python train.py --n_layer=12 --d_model=384 --n_head=3 --n_kv_head=3 --head_dim=128 --d_mlp=1536 --vocab_size=8192 --activation="tanh_gelu" --norm="layernorm" --norm_place="pre" --norm_eps=1e-05 --positions="learned" --qk_norm=false --attn_scale=0.0884 --bias="all" --tie_embeddings=true --parallel_block=false --extras=["capped logits"] --init="normal" --init_std_qkv=0.0345 --init_std_o=0.0 --init_std_up=0.0345 --init_std_down=0.0 --optimizer="adamw" --lr=0.00107 --beta1=0.9 --beta2=0.95 --weight_decay=0.26 --lr_head=0.00649 --grad_clip=2.0 --warmup_steps=483 --schedule="wsd" --decay_fraction=1.0 --decay_shape="linear" --final_lr_fraction=0.0 --batch_tokens=65536 --seq_len=2048 --doc_mask=true --train_tokens=535100000 --steps=8165 --dataset="wikipedia_en"
MLP neurons of a small language model. Each row is named by its layer, matrix (up: input weights) and neuron, and shows model dimensions 128-255. Each number is 500 + 50 x the weight over its row's rms, rounded and kept within 0 to 999. Numbers have three digits each.
A block is one neuron, or neurons of one layer that tend to fire together. After each block is what it responds to, as a language model described it from the Wikipedia text at the highest values.

L5.up154:449401462519502483506501525484413494484468473557537441463520528565476419566412482528468586501428480510543425545423480585576474503555430544485549494489475568506544485446592521508455331495532437501517556602524501522547379530541468464479473537507512504500532511427455401445575432526544457593480548483504574448503493550451401593583444456590506499458479475433490564447438463521470593558506
L5.up188:485389496443400454471586604462397502418500518511535378468445512519601337495495406466509635493447416526555472528474542496571503553471479542501536478448464554516529558556573478574505454496497555491454506623529485527503433505512457445426541549520469552459452461482459411463488432621519465537510540577454511507369505497466470469628462447471538467498535422568429481426502472504448444537484
L5.up189:533399547506517555508467550577472447459532463525463494562423536565557476511495512415430524497524423486477429487471483505484581590485485513481546489501465493488540616539520603551537493521501431535502505547499464501431472578524464476445481530508520458551458496507464507433525502467499456493529533548495509433448505541440461558663455364559595463472514539554447499428494343536433551547418
L5.up265:478571570457515496460470614508447364490427465484562492555474552493592589487585459477530518473405461492419475478433344532428505541544492474554536518527449556504492546478530467585511508484499521482531504614455497473458436461453462496500490485489506534455473503484484520455593484468496494456402538576530495515451492494573540504511434308514497473532575488492476419479444493411480527502520
L5.up369:523489624428505465466494532543529510472458455538604597548456534392491444470513459474464595508416485481465483510459524540512497514467398452538555422510460534459458519443464595545456450528535467498583495559486460489466601553402494478449492467519467503514432512508518522399518498461503529532422462467482542486492510529495556525555500338454547548477503487529363500532556519509449507598440
L5.up518:541492471505474459494574530537515485466486472475515468584421506525559457463580549447492584449507389584501507461488414485457495550482415464574499444480511502505508542482525563457528487496514418494475441567537411529531502567485445544419578614451498517623482424555557488478521573519470494484496423631499508470549488530464581535529480488493561456540549425506489514578568441519477540573459
L5.up540:551425534554481537417471424488509519554482410522453461468524511428601528490411539531544607469513482488469491549516483496547461543422456482473476561488503460496498475490568495382468453535505504451525469483441482527517501645530583465463524547419498489591429530474499488492537523521604524557556614497480515416495437486459508495491450443461533550610564458594429605558455496567431521556418
L5.up617:493491470425432519540537742495559430498461489425524450459425512410558465481527444473490478468415484402470499445337500502489534495499430485565517509514481544451524491455516568533398544536434461557526631573476400495464473526451406442460575401392539539418366533461605508448526495528398484503490433551540545514478507577476483541469531508433514468528522461499492575539531466500505511575478
L5.up639:503565484578457536553448464502509464432525459430437433374422459442431484486559467455548465563522389537620478439529556459615423475495584520454529573424508507541501518576502580474503497562555481506499571577465460469519512493459561411446513427475400505529586497537503460534527502497528487554461515444471525515428459573462456565583505431573583489524537560468501507495496474466532520566454
L5.up779:508426609498500405398516492499439514432449421546451499536450474540610403497411425542539630494487513563517526449474480486510544581579517488474542450541523454504471583558564480452553615472477507514562525573476431469545407452534526497496546480527492528461519498518391428532550537501545480551465508598529611482457532539463613547576494509488542535517479481508581475521455462543551514561557
L5.up809:499413531490537465495532509497409485455496559592496472487455434607493517484411405437492599403473421430501475468537454503529534627488473459537549441560485496479625511619628485467538555498478532507502536494484499588552433485442522454417579415514485505527481544481421487432428538524531484416505483560453562487542488536445596474493522472496549559564549516453426438414526435557527490582539
L5.up816:516534509504551392452494541548363424467569443435520486564410536461550471509603499485583517547462443571518541476387403515490431533557556572538475542490546508470513453466540542460540577580456478589566491571468481528473448475567509501450522483508544440542517504413462390468541498526496510572489555519473445517455521448435417544657472433493537479505558493496566519454575439477504555592542
L5.up1068:502520443544497453528427509496506476485441624577491511518543502548547415455531537500503612514339470391532468487537486449483442484475474486545519512468556455499574542461468488509502481503542520541537573555537551432465540465521382475390551492499494478549467457408510469471503492550596582450439596500492468437488462482472494486594552505463589580488479568372546566497470498493485472504417
L5.up1203:472528593477436546470612465529499523518515490494513461600496590469531532495571468383566540670488467469516548538466416533432486589502529450475390501502453548474574491498534489492521516543542543508500469535504523470383499414435479476543483502390558576432443482467549586514534479509532447608523592532460482426506499581446528562605402446475541475488467450425485542455445519552475555542493
L5.up1250:489509511498541402596490511450458541438507516461485468523484494520551555516449423467519538498505457542556441504520530542520525630490465517522481432365433486481482463569508493421600523555548458561523485578474429492482511468525430366401592471508468587475587484468509561500570531473515456517504593548475542591535502509461521489544512432511484548535535465514520459505544415558420469573595
L5.up1457:489398552539491421586413561496488486417475432492503491442451520460577449447474446364534520493495428493467558472458565491565625531556472499531615541438457501447639545491553517560501494545512443525620497572482491555514433537492523499374522559567473497439513466503502533532474494392510533433530438618533534528460492490491540541556508504496585532461472446567581524563596428487485549585439
Responds to: List item separators

L7.up913:397475562457490532458463469551526494466469567562603495617517498514516545527481484558500451464442423411495448535477465491520567501550547474499496475537463619511549466486555430522479510490550552591520489356477498559472538623517539500515545430549526536488413547451513536493483526570526559401528517463364516522526506516497433497519456533463458581531503589486568412478440411426545509502534
Responds to: Table and infobox field labels

L5.up83:471473433559527499445438518585561491436505506502520561479572553454470499504459515560522544507511384500468459527456544403412497602472533562503506549537593491507554500575490521535500544510503579592503465513474452581489501576489432455434500504488530503563492439463450414480480510528458551504437534627491479466362471646498493527573460378550547500546504514483572444441529449487553519546479
L5.up96:545491567503452499466430521515513494420476485548532530489521576494506558562493426476481474475448472537561400528551567491449453550499486516485477534481551481493573452498457504459479533520537495473595492554354521527543552513520520479513506455498430542627561542565426557496527518467453484563479489547541542466516499519509486433559480473498487504557555551520494420467588485403449533520517
L5.up279:511554565513522478526440498501490505436466501535487450427414533482472472494481482510509530492410421533419476560481502526547462490465560527450590473495497528501501379491472538482419583516497446602605617553432416569510509546497456387485474547516586571483495565501513463543467483437455596414508455469509489511387479560524402474528455468474462497473449510534513600475604439495557572489510
L5.up281:507419634423527532408516542510475447474537589543626505499495531448478481518553459385317532478467485458459504438497401488458532542518471457562489545462494457486466492513548554517556544560494496563550550527539447519543495653542547556432468519521488488455351502517407520475532505508475513456481506557542523510434508478518539532585407428492548432520573436549445555394529459426541612505538
L5.up344:471468574606468484508502561580457434448443506561393478546463594549499482466476510495538524544497467478527408546441579437470520554553533537473566619499541443533490565481600560468481498509537540545516536508490410477571377472614493397518549529513467543448468486526458436475582467518516520441478548570571467503391499485378516479511517490478554389535546524446554591450448425495493538488498
L5.up364:548477543515530469494481554585551454439491521526576435486516527495541496506453512494441575543442488484525472458449418449548503547540482581490530504461538442486528527547549520523548597559516574558556504486389413562528519507616537477473514451495419476525395516430410541481562392445503425493491558509377504457470535576560567437555448434538440457542583538527474500463512483360555478622544
L5.up448:602543537509536506476496499520562402464481486481502418491486551538489470487446528526426582465431421510435465524410467464513440602453522466511443480469567471504549438548481496500541540567541505530530486475389428599589451463520489463536434446512467501520495478532530534497502466506510432491502501510460482442394502607515460460449503470519466516519546486528406448423532483445486503537535
L5.up675:426426541473555458545466539490433479385534556564448478511473450520541533459498370530443585558557335469557494528489476505564401539470490491471514439510540582489548471516525479588453580533528553568517505464407425567535598625491517410464547488563528627462473532492449517534400515509540544478478513651534531478516482559525514445550448382467550567496551480498559514496583457492557489528546
L5.up769:548446464551455465525520566492492541529506452525491508565542517501507513533515507566450456488486458541435483538429506506432539555517564444519546551513473545527518503459482568445485497542535497610550546530440544495493362509648507428479499517452451545544481518460536442406564553459454415536438464475528514479471552500433511543506411399494577402480471487463518593461539471521462509560577
L5.up922:630539537449521592536426555522466462466487470569522473464622514532491499506433455518415546634415506494508477505476480454533585589466452497441505504466445515467464480552575505475542525636540558548618486482346453498470481532471446361510496494479479562416434509429615518434509464470428514466529536493502576473469481532542507611564445451598487530479560470489502534389424367463496533459469
L5.up1028:506517468399502450449473633494593443404506513505547455540453466578562531489435437443422556543482491424456427492476507470492442566460407490493534540445483467551538496487500574511433558588529468584621458464473499530535516502550498435495456475518543536531412502529493545491548513479552564532475488538576497566523446538433491459468450408497475548434498541522523487488493409469516535552495
L5.up1067:560507497446495502471538538504512452448512494567483497470463575482550504495521551436497459534456455456495441533440543455370479521452461470519487596492521493537525544496585491509547508509517427459548502502469484593549577543548452455452496457456475574482515496526549571483541439571413562457465500577418490451437529505598522464596457494524476563509495506580446514462494423473569488466463
L5.up1301:553393561551478522641457586548353459475492524515488456460424494481525448467484437454485489569379547518517470485465473547552533571636453541493551444482502522458431512537553531459543442642515531623619587369443487496502470525611428417528552489508468550470454440446521469370393504560479536549493477485517537534495497514446552541588446415548483429533562589465497555455524433499484474541577
L5.up1322:608445566480557448478554589536500503417492510567532482446464440474569511483432400515577595514483414493560481464489506456555520548494468516436544517516515476515501485502566566458539510605494516607620606518492526496505451477476447513453487514582543619532495500522518520466522542497470553624494414594539563616434482539464384455512460525517420433490430524461481469472553457465509500521455
L5.up1325:502383514562511400536493651476401562481521465584419514508445484427474500482441504565525502602470434544505477512500525509492426591563474531508548475494533516562581497463480613412554531531465418541558579546401467549510499504515514514486535500509542521510428584479415415464533523425464437537506421556456499417514497519470508487496420433588466488559499536446523521453577501449470512560567
L5.up1395:463516555547523520530530610508538511392466575588537473439422470548516493495474429478419573560521426415615452568477420479606499518468464514443359579478446536485534463499527498585586612645535511525651507463457467470480468625534495425581502496496516507433457528451494476491530475471471518582508470492520515500496498504498482513565439446534524435517512502511577472468522477506516507454530
Responds to: Infobox and heading labels

L7.up1226:472483609454372534478580543566440477425481542526650408513395527483510541464455422399472486500429431409416454541421505445465545616470460426486390448550490597503550467543516405515528480470524491454594430520443483484515530435418504449531551432520607491469467498538562488508441489457465467540517452483593520467402558505387557542484521452505521505420523446507447493439487408559468540504490
Responds to: Infobox field separators

L6.up346:558545600461575503466537569512472547499553543567552510437610481502499441471407427381396531579495432436491485552513502497470440508520564491515477446438421492509552513475541574488601487566513571618606573502445516447472499517479513487420529507547500543503507548529582488426381571457526476403487404618515479531401506553466493408506511495542490447404491496555462471423578477482428509437453
L6.up972:560437565537515555518495521544494498479485471535446428468463463491557414454404508388467460471404375511468483556428465475661478536618606607472471516478451419487558552607481610519509566535531481597524499513485415602486432455493450486505527491446443467510514516525523528465534528497557511510480434543500492548454481451442494538527472533503590534508507537510488575565626427477446447498452
L6.up1115:535566483535498475518542512507434519481486568515558404400417476519444470479521489499671621530539484531515469492497467490520423522420534594521473404448519465518494458490554489604469464485459571561551417572511504501604514498466354417480444550600541543506482549499584551512548397531410526576500507583457444491446500561470487532548453487473497434530548488454582493497480469531468561449472
L6.up1247:549439497473489504544488552500515511459440568588546449401465470459516439507455535440543544500348316547441439511514500461481493598504490527495486445461440488492531570572484577535531552535535491670511552545483523609525483429544427460473432522481477536475507500529482488500443569455456539528511398573519509516365548522527490463476544538480546472485493474501536517488573410496384575472459
Responds to: Section-break markers